python train.py --num_hidden_layers=16 --hidden_size=192 --num_attention_heads=3 --num_key_value_heads=1 --head_dim=64 --intermediate_size=640 --vocab_size=2048 --hidden_act="swiglu" --norm="rmsnorm" --norm_place="pre" --norm_eps=1e-06 --positions="rope" --rope_theta=10000.0 --rope_fraction=1.0 --qk_norm=true --attn_scale=0.125 --bias="none" --tie_word_embeddings=false --parallel_block=false --init="uniform" --init_std_qkv=0.0496 --init_std_o=0.0 --init_std_up=0.0496 --init_std_down=0.0 --optimizer="adamw" --learning_rate=0.00328 --beta1=0.9 --beta2=0.98 --weight_decay=0.097 --lr_head=0.00555 --max_grad_norm=1.0 --warmup_steps=351 --schedule="wsd" --decay_fraction=0.91 --decay_shape="linear" --final_lr_fraction=0.0 --batch_tokens=131072 --max_seq_len=1024 --doc_mask=true --train_tokens=492300000 --max_steps=3756 --dataset="wikipedia_en"
MLP neurons of a small language model. Each row is named by its layer, matrix (down: output weights) and neuron, and shows model dimensions 96-191. Each number is 128 + 32 x the weight over its row's rms, rounded and kept within 0 to 255. A neuron's up and down rows have the sign that makes its largest values positive.
A block is one neuron, or neurons of one layer that tend to fire together. After each block is what it responds to, as a language model described it from the Wikipedia text at the highest values.

L9.down516 [107 168 122 156 203 132  77  94 138  99 128 138  98 134 214 123 126 126 122 183 147 115 149 151 181 171 200 138 162 166  68 124 150 165 181 150 155 125 131 111 135 117 128 126 100  49 168 144 112 111 107 142 223 142 102 109 127 127 119 109 158 140 112 150 131  84 144 147 133 141 166 107 145 104 151 102 146 146  39 209 114 116 123 137 117 157 139 149 127 161 104  99  92 105 104 154]
Description: Tokens that are forced by what came before: word pieces inside split words (The-re, Len-g-th, O-b-ject, Reha-b-ilitation), "to" right after "due", and wiki-table "---|---" separator rows.

L5.down29 [116 156  80 131 106  91 146  78 146 147  88  90 140 158 129 111 156 123  74  59 121 167 107 123 169 115  77 129  59 116 138  76 184 108  84  93 142 143 176  94 142 127 114  71  65 122  98 132  89 143 135 104 154 147  81 126 146 150 160 158 155 163 161 140 108 146 120 100 111 142 164 115  93 144  94 107 142  89  69 163 140 146 141 196 160 140 114 134 128 138 140 135  97 150 164 191]
L5.down144 [ 67 105 127 115 113 133 152 138 155 160 141 141 137  99  91 128 131 131 136 127 143 123 128 158 165 129  91 141  92 130 165 133 167 199  74 126 172  96 110 143 106 181 111 122 148 102 151 130 106 107 130 109 161 115  45 107 117 152 143 102  73 155  77 114 112 108 179  71  46 107 135 112 139 116 188 136 128 120 118 171 159 146  98 192 165 160 178 159 110 181 105 135 109 158 126 144]
L5.down197 [ 98 156 175 187 137 155 216 118 106 153 120 129 128 119 103 141 126 131 196 126 130 144 140 149 117  72  95  89 124  69 144 126 112 145  86 122 201 142 157 122 118 178 122 137 104 125  99 117 115 159  91 150 120 115  90 147 130 125 147 133 165  15 116 127 191 157  91 112 209 173 108 164 188 107 108 130 143 154  56 161 141 133 105 110  84 163 131  98  79 138 102 158 133 154 142  87]
L5.down246 [120 149 196 120 130 130 238 106 175 157 112 156 174 117 139 153 152 136 126 151 160  74 129 174 103 112  92 115  88 120 129 125 168 147 107 137 131 156  80  94 130 167 158 114 134 114  89 170  88 123 135  74 157 164 107 127  86 127 190 149 151 110 186  72 164  72  69 160 151 165 118  96  89 111 128  84 173 124 130 156 165 211 146 120 141 109 151 103 118 123  97 119  94 164 139 135]
L5.down268 [117 137 127  63 134 108 121  81  92 114 146 164 151 162 140 138 174 129 136 108 169  54  96  98 162 122 154 201 140 139 170 125 101 131 149 151 108 151  34 118 138 127 124 134 128  62 161 150 138 106 108 179 101 126  73 143 143 133 124 115 194 124 120 121  99 116 179 133 125 105  96 113  63 100  86  89 129 161 172 167 135 121 165  80 135 206 141 159  94 116 116 137 140  68 149 155]
L5.down288 [129 100 222 125 117 105 158  87 146  41  80 134 112 112  72  99 110 134  81 132 120 156 142  86 130 114 162 115  81 167 121 107  90 116 134 139 139 144 135 147 114 166 169 127  87 133 193 126  89 116 157  95 104 104 105 114 111 148 132 116 151 105 131  76  98  80 126 180  78 117 127 142 134 125 156 142 216 170  84 132 101  89  97 118  59 123  93 161  86  99 136 125 165 132 137 158]
L5.down372 [  9 151 155 130 151 116 181 126  87 135 163 105 163 126 114 167 131 132  91 107 186 141 140 164 126 146 102 132  90  81  99 134 116 164  84  82 100 140 137 119 133 158 162 123  88 182 102 157 127 179 187 149 136 142 151 147 149 146 109 174 105 127 155  97 108 129  80 118  97 152 164 114 106 122 153 125 121  85  88 150 157 181 122  84  97 135 158 183  74 105 169  97 138  88 127  94]
L5.down627 [158 139 147 132 132  97 152 132 182 115 104  89  87 195 127 132 185  81 149 144 129 107 108 156 106 137 102 134 117 155 124 107 113 152 109 153 125  30 130 169 196 120 168 134 127 137 128 158 143 153 127  87 190 166 117 131  51  98 134 162 204 126 137 158 154 144 131 172 119 141  84 118 117 173  90  60  96 122 105 162 169 150 194 152  94  76 129 142  87 136 142 156 118 155 126  93]
Description: Forms of be and linking verbs (is, are, was, became, remain) right after a clause's subject noun or pronoun, such as "the toes are", "he was", "which became".

L9.down376 [118 136 110 145 129  96 107  69 128 150 104 139 121 131 152 140 140 112 140 157 126 137 129  94 121 107  96 116  88 150 122 101 116 134 127 156 114 148 124 137 106  93 175 115 142 129 142 122  55  86 145  91  70 156  54 110 144 165 135  92 127 108 157 125  99 159 121 146 129 168 107  85 171 145 135  92 224 145  98 113 143 128 211  81 116 102  89 109 141 140 134 181 152 123 138 160]
Description: Forms of "be" (is, was) right after a person's name or pronoun in biographies, e.g. He was, She is, Châu was.

L8.down33 [148 164 106 120 160  52 165  84 117 139 129 102 169 120  97 122 110 172  87 166 151 118 120 117 169 146 121 153 136 103 153 138  81 128 172  75 132 142 153 191 109  79  71  96 154 101 157 145 115 121 162 123 151 149 165 160 121 134 101 119  94 120 139 121  84 161 119 188 132 173  94 154 126 120 109  99 106 119  63 155  94  96 141  93 220 127 145 132 109 124 138 167 121 125 112 126]
L8.down111 [211 128 106 154 104 146 106 109 138 130 134  77 113 129  71  98 117 107 105 129 178 149 165 103 113 163 108 147 170 152 162 130 101 195 128 165  81  88  82 121 143  91 113 104 144 130  59 147 129 146 190 113 166  73 163 146 175 104  96 119 169 131 159  61 114 176 120 167  91 192 110 173 133 133 138  99 179  78 116 129  37  85 124 181 127 147 139  60 152 132 152 121 104 107 152 147]
L8.down115 [107 186 129 121  89  92 174 100 100 161 101 117 133 132 106 148  97 112  98 155 165 103 143 117 145 105 163 120 145 105  62 168 115 117 143  32 150 122 106 116 135 142 184 126 165 161 118 125 157 151 166 175 160 171   1 138 123 133 134 162 118 158  95 110 131 114 132 150 158 120 146 101 141 100  86 168 135  88  79 100 136 103 183 126 196 115 113 122 165 134  95 157 149 122 119 125]
L8.down120 [116 110 106 111 130 119  90 196 135 137 170 135 150 150 125 160 126 109  83 144 169  83 101 128 141 157 142 163 108 142 118 146 108 161  93 103 128  94 143  95 140 155 167 125 141 119 188 134 144 113 190 103 132 211 194 131  75  95 151 112 138 100 113 127 163 147 124 144 162 146 130 137 110  88 110 164  69 127 103 156 161 117  73 142 200 123 126 122 113 107 129 139 112 161 151  84]
L8.down147 [102 133 114 167 112 119 155 157 131  68 133 126 101 120 103 172 120 192 118 187 163 121 112 131  81 100 135  69 115 154 143  85 129  95 172 106 152 127 152 111 110 109  97 141  80 107 120 128 104 182 132 140 141 213 123 154 108 103 112 146 105 126  97 150 139 109 150 144 147 164  41 108 166 146 139 129 162 126 146 143 117 163 109  37 142 140  92 117 147 156 115 111  79 123 113 138]
L8.down210 [145 208 123 162 102  94 162 191 158 132 161 165 112 118 124  99 123 159 118 145 136 112 109  96 126 151 185 137 122 138 171 106  39 177 144 158  94  83 143 149  82 133 123 143 188 128 166 103  97 121 151  87 100 177 118 120  97  81 109 107 162  71 107 146 103 162 107 111  91 131 136 114 120 123 149 121  79 152 113  13 138 121 106 138 175 151 167  60 127 183  79 113  99  76 117 147]
L8.down215 [168 193 190 120 130 186 159 100 122 105 175  92 151 124  65 127 151 145  93 140  88  94 167 120 144 147 142 177  86 136 130 131  72 124 139 122 127 133 128 129  47 168 117 151  78 168 158 171 150  92 167 103 114 151  98 143 124 149 118 157  94  75 123 112 115  82 132 102 152 139 146 109 146 138 118 146  81 122 135 100  75 187  65 125 148 132 139  87 121 120 116 136 122 116 113 153]
L8.down394 [114 118 140 121 131 142 228 142 143 146 131 122  87 122  88 158 108 140 112 166 184 108 145 158 156 104 133 138 199 147  82 107 152  80 105  97 144 104 173 141 164 109 147 107 163 107 137 105 124 158 124 119 137 180  51 169 142 161 159 114 121 125 114 175  69 121 143 140 134 116 167 144 163 135  89 114 104 176 136 129 159 153 144  99 171 117 152  99 102  93  95 166 101 140 128 161]
Description: The second newline of a blank line after a finished paragraph or table row in Wikipedia articles, before a new section heading (== History ==) or paragraph.

L8.down17 [130 136 141 126 125 143 111 155 136 136 151 192 103  89 139 146  77 100  78 131 103 139 114 113 131 192 173  70  95 186 154 125  77 168  87 153 203  94 127 127  56 189 125 123 100 103 129 160 154 143 107 153 115 140  56 143 137 137 208 105 122  63 127 142  81 113 203 113 109 152 107 131 107  96  98  87 140 116  92  90 110 123 164 169 166 154 147 146  81 165 172  99 146 152 128 190]
L8.down54 [207  81 103 147 102  91  88  42 131  97  80 140 123 120  99 117 115 177 110 179 117  88 160 130 134  98 132 118 128  92  97 150  72 138  71 166 125 172 119 125 100 176 118 111 163 171 113 116  86  98 139 122 144 160 126 115 147 139  78 157 178  88 128  83 134 124  85 134 147 127 108 132 147  23 156 147 113 123  96  96 148 166 147 102 116  94  95 142 203 171 186 157 125 140 164 103]
L8.down272 [165 108 149 134 113 122 107 167 109 135  85 122 133 153 145 137 102 121 109 107 220 155 136 180 104  56 113 107 143 106 179 155 110  95 148 127 156 121 152 169 123 110 166 105 123 161 179 139 175 169 148 147 127 182 186  77 110 151 108 156 170 132  93 117 167 146 150 132  99 109 107 165 122 107 173 151  79 183 108 126 175 141  57 109 142 149  69  99 122 134 142  95 159  98 113  95]
L8.down278 [138 113 168 185  85 136 116 119 186 107 120 176 146 125 108 147 109 179  90 130 113 168  82 101 143 160 163 156 147 114 126 112 148 159 167  95 168 150 110 146 111 146 106 176 124 110 103 113 161 120 158 142 176 144  38 187 172  94 106 105  88 137  95 118 149 144 118 122  27 130  67 160 165 137 141 181 122  87 104 167 170 100 137 111 159 173 151 129  93 158 155 118 133 129 110 147]
L8.down315 [ 72 121 149 148 122 188 176 161 108 121 176 116 114 144  52  88 118 161 193 156 128  96 104 121 206  84 143 158 188 142  80 173 146 141 128 156 145 158 129 112 121 124 116 109 127 162 174 105 108 134 169 174 121  71 174 121  92 102 111 154 121 202 180  82 132 191 109  79 127 139  73 125 120 102 145 163  80 135 176 119 132 137 125 144 106 125  98 154 163 118 134  91 157 104 167 116]
L8.down342 [162 167 115 118 120 109 120  78 148  91 128 164 160 156  84 100 126 144 145 103  97 119 118 121 143 129  99  87 131 129 117 132 112  75 158 194 141 120 118 136  88 188 145 137 150  82  80  84 117 163  91 101 143 145 110 149 127 123 142 124  47 161  67 102 124 187 122 154 124 112 179 126 102 173 147  98 140 100 135 193  90 149 138 120 113 113 114  51 138 127  76 121 125 100 162 128]
L8.down392 [158 131 174 133  83 122 134 156 113 130 100  90 174  95 124 167  93 159 135 126 145  44  99 122 170 150 163 138 172 139 123 137 192 125 123 116 150  72 141 107 109 105 123 109 182  18 149 156  89 156 118 137 103 119 108 144 168  80 139  80  74 154 111  71  85 139 100 122 100 140  89 152 158 102 103  88 134 131  78 145 150 143  58 162 120 105 126 172 151 117 133 119 197 171  91  88]
L8.down630 [157 107 112 138 128  98 136 198  86 190 147 140 140 107 151  75 146 147 138 106  81 157 154 146 157 141 120 168 165 144 123 181 162 124  70 109 185 114 121 134 163 135 149 111  97 142  99 122 152 167  94 111  98 121  69 201  85 108  90 122 112  60 135 134 122 162 126 127 106  98 179 104 105 197  96 143  57  93 114 133  77 119 110 117 114 191  86  91 130 156 152  93 144  64 115 154]
Description: The "-ly" ending that completes adverbs placed after "was/were" (formerly, finally, largely, really), plus the verb "was" right after a subject, often in biography openings.

L5.down34 [149 184 153 121 140  72 131 124  95  89 134 161 122  94 113 117 164 167 108 187 119 125 103 144 131 114 104  78  93 154 138 179  95  95 146 170 113 150 147 108 129  77  84 124 117 115 184 131  77 133 106 113 112 120 196  95 128 126 150 117 169 115 137 122  93  61 164 140 131 135 136  81 156 148 116 171 142 143 106 177 134 163 133  83 129 152 140 120 183 124 113 111  88 119 116 140]
L5.down59 [153  85 128 127 165  95  79 148 170 139 127  71  84 137 149 118 131 102 104 179 123 141 116 136 174 138 141 100 151 112 129 158 137 119 126 152 100 105 191 184 127 101 142 122 157  92 138 102 105 164  82 104 110  86 240 125 190 121 124  99 173 131 123 102 109 171 138 115 135 157  57 162 114 123 135 133  91 130 184 122 166 150  88 193 148 126 144 133 129 158 125 189  81 157 125 141]
L5.down184 [ 96  99 138 119 121 127 135 157 163 150 117 102 167  83 104  72 172 188  88 138 188 155 126 134 124 132 100  98 167 162  74 125 108  82 137 104 124 175 187 213 108 140 187 162 156 129 102 163 159 156 129  87 151 121 124 128 139 131 137 113  92 159 173 142 104 114 113 128 132 120  64 114 155 191 135 138 100 157 133 159 158  73 112 128 144 141  93 132 124 161 116 112  96 153 143 152]
L5.down201 [124 137 143 107 157 111  32  91 135 126 172 108 145 102 131 152 115 172  51  84 113  79 130 111 182 118 166 168  75 132  89 125  70 144  95 133 129  45 124 155 154  98 133 118 119 139 160 116 138 135 110  66 120 157 104 125 137 143 118 124 145 146  74 137 117 106 135 148 117 138 116 166 127 108 138 200  97  57 148 137 153 123 157 120 161 117 167 116 146 135 117 127 110 113 134 106]
L5.down319 [105 113 110 117 181 108 198 123 170 175  98  82 154 126 157 131 148 180  90 134 172 135 161 118  97 100 128 122  94 135 131 186 103 147 128 153 151 170 139 146  94  87 190 108 131 148 180 134 120 129  94 140  91 202 191 110 103 148 106 149 108  94 125 157 114 102 104 150 122 134 137 118 105  72 147 163 166 114 103 118 143 128 100 128 188 150 158 113 128 165  69 103 111 138 106  98]
L5.down401 [112 171  93  94 194  81  78 132 135 144  93  56 125 159 151 112 137 139 145 128 151 104 133 172 151 104 125 109 151  81 143 100 150  90 142 177 170 143 171 153 133 112 104  99 109 116 139 168 164 143 128 104 110  95 200 138 122 125 152 159  94 115 182 131 113 104 124  87 113  98 123 190  70 103 157 105 124 106 129 159  85 103 148 131 143 115 112 156 114 146 188  92  63 126 137 170]
L5.down444 [118  92 100  71 118 115 164 123 125 161 122  64 142 144 104 182 134 100  98 166 142 113 124 183  95  99  85 177  93 107  72 109  90 132 135 112 101 126 119 155 155  86  58  84 161 159 212 172 127  91 130 152  98 195 170 143 128 144  93 127 185 143 114 129 114 102 134 150 153 131  97 137  99  81 111  81 145 148  87 129 141 151 172 123 211 156 132 113 117 143 133 158 120 158 152 117]
L5.down490 [163 135 160 109 130 145 159  91  77 150 120  85 167 114 144 138 118 145 145 150 134 134  67  70 145 169 176 126 177 121 186 133 157 136 182 131 167 114 148 150  84 113 157 112 155 181 109 137 135 162 104 137 125 136 114 108 169 137  98 194  99  73 164 134 187 129 173 124  77 114 138  69 129 108 135 126 130 109 126  78 108 145  65 155 167  48  80 141 152 120 151  99 118  84 142 172]
Description: Fires on the second line break of a blank line closing a Wikipedia paragraph, just before a new paragraph or a == section heading ==.

L5.down232 [158 166 153 163  62 131 119 110 125  98  92 184  93 142 130 124 149 110 123 102 146 108  90  94 180 118  96 134 115 126 131  87 118 114 157 101 101 166  85 125  85 140  86  70 156 116 152 145 186 142 134 120 101  82 102 109 150 120 163  85 137 163 108 135 101 163 109  66 194  86  92 140  99 114 140 104 167 147 116 148 150 107 175  56 159 116 121  92 119 115 106 106 116 100 139 157]
L5.down254 [124 185 121 131 101 159 165 116 133  96 154 151 156 149 160 136 137 191 141 134 102  93 142  90 104  87 154 169 109  99 187 133 131  86 106 131 125 103 131  95 159 130 123 130  88 127 122 148 169  71 119 113 148 145  48 117 151 145 180 148 124 164 164 110 124 110 132 157 102  98 123  97 121 124 179 129 128 169 120 123 123 139 168 149 200 116 145 138 142 123 154 132  98 126 169 177]
L5.down263 [112  59 127 121 104 106 121 169 140  26 147 148 103 113  57 143 118 107 131 150  75 143 105 134 101  78 134 136 122 135 108 173 130  92 188 102 142 155 141  65  70 157 162 102 127 167 121 143 102 136 116  93 127 152  44 168 106 166 113 102 149 177 143 104 131 104  97  83 149  99 138 109 149 102 183 124 142 117 160 111 163 147 120 173 139 118 124 173 130 121 155 103 136 122 142 151]
L5.down301 [108 187 137  73 167 197 125 155 143 134 133 133 149 115 169 147 140 152  81 102 103 141 158 132 152 115 140 151  97 169  83  72 127  70 115  92 139 112 115  94 139  54 158 110 105 116 106 140 141 231 108 147 168 163 170  92  95  89 167 121 105 137 157 125 104 183 115  97 121 127 160 119 191 135 158 107  69 122 101 171  97 174 101  97 114 162 113 150 149  98 134 144  94 138  86 146]
L5.down307 [153 141 109 130 105 135 153 121 141  93 153 121  94 128 137 129 164 152 157 164 107 137  46 106 169 158 138 180 137 118 129 102 155 102 176 107 145 117 156 114 149 133 159  94 200  85 100 102 147 108 124 157 135 131 115 121 124 158 184 165  86  88  98 118 114  92 143 184 123 115  83 129  69 160  55 133 172  94 122 175 158 169 158 120 171 119 135 158 127  96 103 131 116 102 140 115]
L5.down362 [115 128 174 113  99 123 139  92 133 126 226 140 140  93 142 111 113 106 131 153 119 159 133 156 121 159 127 143 165 123 174 129 126 117 142 173  59 176 134  74 136 102 128 137 156  99  80 147 146 153 108 107 160  80  74 201 185 125 146 147 150 101 134 204 132 155 121 140  97 141 122 140 119 109 103 111 189  83 159 135 159 133 121  76 121 108 176 119  51 142 122 149 138  63 117 196]
L5.down420 [159 158 163 124  82  88  77 190 136 108 133  92 127  74 126  85  96 139 181 163 135  92 145 103 137 112 156 151 150 143 162 114  80  95  98 166 112 145 140  98 164 134  74 108 113 127  85 138 107 103  81 125 181 107  96 143 142 107 161 150  73  51 164 140 154 135 129 188  74 156 110 115  65 124 118  93 108 129 132  85 135 140 148 141 136  77 133 103 184  73 130 136  85 176 178 140]
L5.down594 [ 96 160 164 171 140 128 140 151  93 126 128  97 110 136 130 140  99 134 172 102 163 206 111 129 103 127  67 158 153  89 172  85 108 164  84 112  87 146 141 106 110 135 130  97 167  64 123 143  86 148 119 151 114  92  99 165 168 139 120 154  87 127 152 135  66 144 173 155 165 102 140 139 158 103  95  83 123  37 133 142 152 182 113 139 181 158 106 142 131 104 144 136 149 132  93 166]
Description: Commas closing a sentence-opening date phrase such as "On October 17, 2008" or "In March 2015,", plus some mid-date numbers like "1592".

L5.down82 [140 181 143 163  62  93 130 147 140 122 135 158 117 115  78 141 103 148 124  97 164  89 113 114 203 124  78 170 106  95 127 145 112 120 126 116 108 102 134 159 140 143 102 104 104 136 129  86 126 176 182  71 111 100 125 106 112 107 179  80 147 124 117 113 121  64 143  98 173 212 108  89 107 101 155 146 128 120 128 203 158 134 156 101 115 153 110 146  72 131 152 103 113 117 124 144]
L5.down108 [122 103 168 118 183  83 188 138 147 140 145 191  90 178 121 118 116 137 152 159 138 191 183 183  73 116 121 206 105 132 120 168 151 129 116 144 139  99  66 189 153 100  90 134 187 101 125 147  38 111 199 102  96 129 161  49 162 124 108 120 188 144  92 170 107 146 147 163 111 158  92 115 121 177 143 148 101  87 162 174  88 163  92 110 159 130 117 153 124 125  96 102 133 110 156 117]
L5.down270 [103  80 105 136 154 149 133 156 171  81 111 139 174 154 189 135 145 162  68  74 112 128  30  93 186  91 116 109 136 138 158 167 128 138 157 100 107 139 147 167 139 149 157 149 110 143  93 137 112 183 112 162 110 154 148  90 143 137 128 155 128 106  77  96 157 128 157 100  91 134 198 130 152 110 199 119 106 141 125 120  66 173 132 116  88 161  80 117 109 134 144 180  96 158 153 121]
L5.down339 [ 99 158 146 183  90 139 105 125 122 118 137 164 129 100 104 126  78  73 203 139 123 161 111 148 136  75 104 145 102 121  95 122 198 183  69 118 119 148 173 135 133 148 114 125 161 168  99 145 117 166 141  72  95  57  99  98 202 131 108  74 151 140 151 155  88 109 154 104 144 111  93 141 178 141 184 124 164 107 141 101 196  94 143 117 166 108 153  70 130 159 121 129 125 185 131  58]
L5.down457 [ 87 175 133 138 163 124 161 135 132  85 135  81 167 102 174 108 201 189 153 106 112 134 140 111 111 190  93 169 116  89 136 133 166 138 129 104 157 107 130 161 154 165  98 154 130  98 155  59  91 113  57  67 136 147  94 142 165 100 159 132 164 111 116 144 167 226 122  83 119 153 100 138 131 140 122 197 111 145 155 176  64 131 176 134 133 182 133  90  33 110 173 168 143 119 163 159]
L5.down487 [121 108 122 124 146  96 129 139 170  99 121 148 142 109 137  62 139 125 128 174 157 177  78  94 133 115 126 140 189 148 194 111 104 101 146 119  71 102 119 100 170 165 197 112 131 190 166  97  86 183 179 100 172  54 133 160 144 119 119 156 138 120 119 130 144 183  95 201 121 158 124 135 159 174 142  94 149 135 141 103 142 129 193 118 177  79  98 113 161 156  88 115 149 139  90 144]
L5.down541 [133 177 148 121  78 164 163 134 129 121 171 138 112  96 121 154 121 112 138 129 184 153  81 132 110 152 103 120 134 148 196  65 137 129 126 125 159 168 146 125 180 112 146  97 154 107 150 160 154 118 142 130 139 119   9 101 133 122 167  83 121 147 131 128 157 138 105 205  60 155 105  98 128  65 134  96 113 114  38 143 147 128 103  95  98 143 128 154 137 117 130 143 102 141 123 153]
L5.down551 [181 148 120 122 139  96 137 119 120  82 132 112 160  76 150 121 139 165  93 165  93 143 112 158  91 136 160 160 131 128  92  96 131 117 167  74  66 162  82 126 114  87 159 111 131 136  90 120 163 148 109  97  96 109 115 138 132 110 104  88 151 159 112 120 122  79  61 188  88 171 133  75 153 138 133  17 142 161 103 163 150 147 133  94 117 113 130 116 133 139 113 168 103 174 171 161]
Description: Mainly the ---|---|---|---| divider under header rows of wiki tables (election results, sports stats); more weakly, are/were/became after a subject, mid-word pieces, and closing == of headings.